Part of a small language model's weights: 191M tokens.
MLP neurons of a small language model. Each row is named by its layer, matrix (down: output weights) and neuron, and shows model dimensions 0-159. Each number is 500 + 50 x the weight over its row's rms, rounded and kept within 0 to 999. Numbers have three digits each.
A block is one neuron, or neurons of one layer that tend to fire together. After each block is what it responds to, as a language model described it from the Wikipedia text at the highest values.

L20.down30:527523436578456516472522512446465340414528436567552430448489530491465480608520501504515528504552527451519504490420523496519505502486508541515631530465534566476479508445526535515534461441462502526441510514521527532483453611511505489577591472545472512467521530643509512530456545497427483537526417429465476420447592491571457463430473477497551489544505367496566456410533452482541494519536414530384428499609547609520450536430491578449536468524493447478529499587514498493476430505492539
L20.down218:402539467453457517543525482528486464356514420568542651518490501539492475573448586538461507476534491573503496470516467483530498548494513493510559531545548591474512578534542465426494462478565512581524549515470531479505595519449498463484523551520459553518473545549424530476495454474442427379552461486470576514415564511530482492539472462444480440460521501477504515514524511316551484454502450364439453595456579462463599543481502527505551510450488376519550542486512515576463447507496464
L20.down659:499516562531487359539559445413570582514471506491558481500422462501481511502534383527441489602538560487539480504545604471572530528630413487509523488393533560485486516444548499530467481472546499473514510498483467529464441590578454413583470533507406534499531481496497452571560504513492557455563552373540599465491501428421491421460523508473463473547481509553504451498598511499505494522606440461506441488368546464517527448463473495477554520578567531535462462480424528484560460474476498
L20.down845:523582530441469493441490452524486560388507497480555492520520595592518577492527486458505509491470587522515499477549602360523435511484537511473451514475535497576577527476521553458511517426462621535470551487512528456483547496577474529483555537481543551486500513468444446513447497595444548475447484598458424520532488543447581510529508465516560390533490446493557431482535503436436428541587431481447492491460430446427567630489542377487475394423435539516543507581510449497504494450497514
Temporal prepositions and connectives. Ends of time-relation words such as until, from, between, after, later and during, often the closing piece of a split word like unt-il; also some digits inside numbers.

L16.down105:476540535566511559491520503484607501493531510466465558475529448540437461494539580492486551527553424500492530546548519519476488446532513517461437603528494439395505492426510534418595439649553492537587491528494443426462384481444547470449443505423483459478491409495474569435528573539456549487456493566517528577453444489585496534445502526442496512598513475529535499561523472662409540521485545458499503510535628392552478464532507480507503489480480526457461406538459455517440536483445441
L16.down129:379534503487601451511558426494537432564487478598521571407528539494467544457508530586473479475474516573450519419524560540538535612412395457524517491443488431536386418403530536505531530491510572516572540487430514480483496512445448524421501599483446527442446589433516451518438436452440448446516467496467491499476485478497582531462513417565519504511487456534489477547540572531456517530486619514508476616506517483497509564482586544544378500549481491537471487510537488535413495514456569
L16.down222:520515546387538475536539564561516544450498568451528467514501495480438442457461448557478509482541520502503547537441416541521540503414506548415468517477504474602524501505442525530478578561569426508395537572474448513426569541483599447379407523465468489540506568561562499511509524595504486487545433576641508450446449450510506538568499387467543558509526504504470556639476512483487417465508406532448523442497494477537460479534461567471513502417480500433443592446500559515509504478463422
L16.down451:411407455448475482532492497560510437453494509532518507411574463502444429513505517411547494520461510498453513407487417464460633426483436474525528517514453490494469419536488535511569441480487527466511544552549516571495503491500487486505506593476440407511386516435465480455594494459546484443449494463551453561489475535442497542486411441449583464525525475435478521547514546606516512560583646487477547494442417591527552571564483459501536521650538524528611491512528426489503486504553536
L16.down574:463505588493428497484484474506512401563430453429449508465544433500519455526517519517538477548510536498495519433480571520461431483536545489403518493508434577482443506550504572492555439563500446540499479566336523325396542537527574537494464573479542568531546460499467455504512505491459525559539544445492563621509561535483568522542491552470432462443552486496578461469550520526487507471514570468543520534500488490500535530487500477436507574467465501490599506541482445316444542458467606
L16.down702:429533550492561567538488602407532497523567482543463534533509529494481452517440469538501512432539504500512483535554563536436488527575408498424450545407560489550450501518587506501466431522573480442491565496458529602533484556385479543525533443503510472508411483491389470443599570467516418443446521574450577543469539564442486494484480574526531526484465474414496530537526559529488473525432431516418477543499450572614519431522499500573491494452453430491435505414525434542398446512557597
L16.down759:541492489537503474535556478414532453462496639523529506535504484549543498449512434400589570497539525573495529481483522525458505471505545561475497574575460443558525510413416410430511477542482545574438418458517502577459561515501509428503496422536568628406410438547432507573494574543536539512467619504463518526423450434476434480478515455449558539567537400498553554517446475521476572585477480486536472562470420541536464517472517420526498508454468581506428446507413481520464436489524483
L16.down774:580643500593470472432524491513515494541460393567545361577475505451584472447517509556458503530572520487487510395475537478569509526497525571499473455568505503477496460538503609503454416422434551436505501479489502468597416571540493488478525419550545525506503531428406496559518449504522513534531459427465445490468575531458538548534508456498477440559443483438495517491501502373544558432457461496434498522457530520526452461518510520514504382506579536432456579495438569582562560551547526
Row-end delimiters. The final cell separator or line break closing a table row or bulleted list item, e.g. after vote counts, infobox fields, see-also entries.

L16.down204:564529463534551517485539508555543525522502527405468389510434566457520551522553571551431463545452515545486502509583599520554460454443468370419439425497521473393512528516496368493417559451480576490492497506552409527476542479491369462519497470509451425522530503520420501444487534514548440541480530542490509460582431483536572469546530578468419505447480489500531421497526531422536500526519541485540446493543593514555417557532575508467400493526535492486532552551604570513531464401510526
L16.down381:536499526508485452547587505539475499534497498492532542472462623501387490496541443480506514412610526582542387527467503499421510576471580533506492507531415500561505441457403462582527557465469557613464452493474461590561476522483538345505493509534459516548487511547470528503447579354544468434399467486489519535519515431565525589525438458524515407513504532514481394551471540517471497524439472542510525556457524553399523464414536516485451508512567499501455433490516528561419526519475507
L16.down457:512531538544576485465464503426462408480485524534405521551525541345551467504577504427520586533441500432498563498541502478497449503504522551448617608476558395451527457444513527549489441425552509496462505520518561512531566566534510511500449538505470517529463461434519441488456428550461574455500435453528579578450528478449589463403582483487434479478562499544515525511457464423521409559591568498450477553464418482568487526553501452463458574497505501518508417553475523533592416577468536
L16.down524:448475605453524545501474620601539537548448502440510493473371511489501456483528563461516493463482511422475550495447529510513546521506480505483479469532464531431548472462491450517519544524565428431503511503516480489460504520604483566498506566465453488367453513619515479549492585613508598550433476435493424462514496424496487544424506524480483500477482532512561474434481543484506453501418512411552543503447454454592496567535373578568462486602527506490505483389567620531427507449483470
L16.down613:542436566495490428464380482495548605446548467470580468581442437631539498494483468487496491461538529508552521543460446471567498414483462439505476513466464413501422540440584516501506458422522521471586393418511555518555513639466501409494510480446594551488454493474366492541515511485515469495561518603532545571483510537542527476510500531499516550473444430508481457469584511538374497526579434505504455488487549531528481520479480521500539514494421560581399557491536479527545515399480535
L16.down644:491408488499468454579400565455482432485572491562465481512486480466556462459519626458533438559479551444436540521560566481486437494485555563518465597566520500479479489554564513486501500587514563536488499388573499419451572448510521472503550464543552536551539513412373451436419494506444531517498521511515505527423633519501570527509466532507448454532441446480581439567470515558461443518537494475540525527507497505582486483607433510554477546423402432520449420489575458489479453525548411
L16.down864:612603506529373464491452513562474517426542463511505506529492462419452445610528421488582529410497503583496468528528518486427458495534425500452503549451545538472539473470446519545568377529483513505447397482482555499529470450518538606469491570451479492490443518412455407588445496568527465493463571511516509485459456545471563573559578445559541421480444544473434523516437602522551480523583438494572479454509537528510489560518516389504512432535587460524431503543508532551494542521552474
L16.down888:593518609525577532402523566460445539445510555516557492489401476464580512397598599538454548481445387415496456460483570520563574594441420546550498524528482466488495479515507470594585509499571512504498483481496594516476474538552443526599512481462625517444563492570473470445489501452462414550457488585508430514468540511442542495517493511520407440513536561490476483445469524431450464440515406480457451511475506456526440518548448440456452461462467528551495509508526613447510460503486496
Sentence-opening adverbial ends. The last token of a sentence-opening adverbial or connective, right before the main clause: the comma after "On 5 July 2021" or "In 2007", "-ever" in However, "-ly" in Eventually, and clause-joining "but".

L3.down639:443505469498551598508511435485446445523493462518546555440529497418414491502553507516409454480539465519408536544390502495520513467531502580476492443467572475526491559483529471574490608533572475483450550558521496577394498470491456508505495478471512479502486519494472439454509456527475513395456587601509498377436516557515477446554484480453519550484558548467610508456520567482482455488585511492486416540599523411500488514505470529613517555607481603538558433438474564498378577511428505
L3.down896:502431470470440547431482514381440549457461495483518542409402495442487515594573425574529492471550501539518545544504513421514457505464545472554425436477520482492545468550560449541596578524447509558485463576488553566505499455531552519488381505589481472465585526506437569414504556458401543470507475564493452533485547510589417483497550530589463510565440516518490505508623528415597533556485557477459516540518617476545487488495482455421460531508505468586495504444488513469441529484414423
Comma after dates. Commas right after a date or year that opens or sits in a sentence, as in "In 2021," and "On April 21,", plus other boundary tokens after dates.

L20.down156:468536499453565515427485395535511551487451496451554486476456449453503418480534536539548453451557509554541458507469498578521493436469514459428533454527515538514428633430471558480593517457476416446551452568484550558367469465473409555474487494458496588553491499486458548483444564502517544511524580528440622481515408478456502586508512565502549459528464517476526577388470496461510574433579375545560433567482558546502502393502544470529522577576527475543494520552451466513472512544500454
L20.down196:468447524378462509491490553435465495551615443438486553431610512474556577533402532417510574491469532528516575456473482591493422540495499445469548496500429532526557443627490539516467484623516498460556452450465508464420419493514527497479471452567405450551445559547501482498455539550567542532435508543575446515495475467509501515474469478435436568490588574487478458481568532549593526486391480492498450553421444539512475569527453449503546492486519469518475574411516498512520421460587467
L20.down578:473455485477586517563477518530464558468594516520523474570612457404434427592446541479478535581522523525488432522496490482490539569401497594445516428612526543508536597449474399510507425583510492554432492525475425493513496535574427508475565503525500501470477462522534569492410506523463562494483449430492433459480430467524462578519487589530523437498510464550436504480491537524439395562538477530554532512463477456474340508381530498487508582486581521580525518558500488483473501412482518
L20.down855:512491498515505538462525555508588548447506469471468470587520557584537468487455524387428548604436502574496473498442531525531495477505504587481409476512539481468409510441444501506370514510537488476462467443521422505510503579601518510563568443522485517502524487497485570485527476407521454489612544553540461429543504623517493564514547544411536558498456485508406485457556415489482495426480477531538462532447499491498443395543468620513514390591565536493437587526491495467418435545558484
Section heading boundaries. Closing == or === markers of Wikipedia section headings (History, Synopsis, Guest), the line break ending a section before the next heading, and table-row closing pipes.

L3.down101:418481567426553496554491475562437449433494455415445517423500612517552460438450453521490442606537538502417514461498484514602501517420444435520462448542527522445429429502494532641434453518422500476448563484468493474500565511500395492551472507546549541617525512451396497518490473496501523479445468513431532546568475572513520506537455491523508529484572495489481493557590508575466482538629446445567489468434467454572554546532501541539486529534519466482552478505639439478479536531599501
L3.down634:516456542410501522587534557550436458522555579431422475508530557592493571501514499548437471524496477462478530461434462459545392405416474483535487525409414472393424497453585595546532514496485512572552534514456442404482528487523433474573364504528473509562522525434444568479466477503462505510467427557448567520514504552483476415526504538475517535517595622440440439538460549534469457572449522541538566434557541499516523496436489479527521425530463514470486589556541538523510503563569497
Line breaks ending structured rows. Newline tokens that end a table row (after a closing |), a list item, or a title heading, e.g. before the next | row or - item.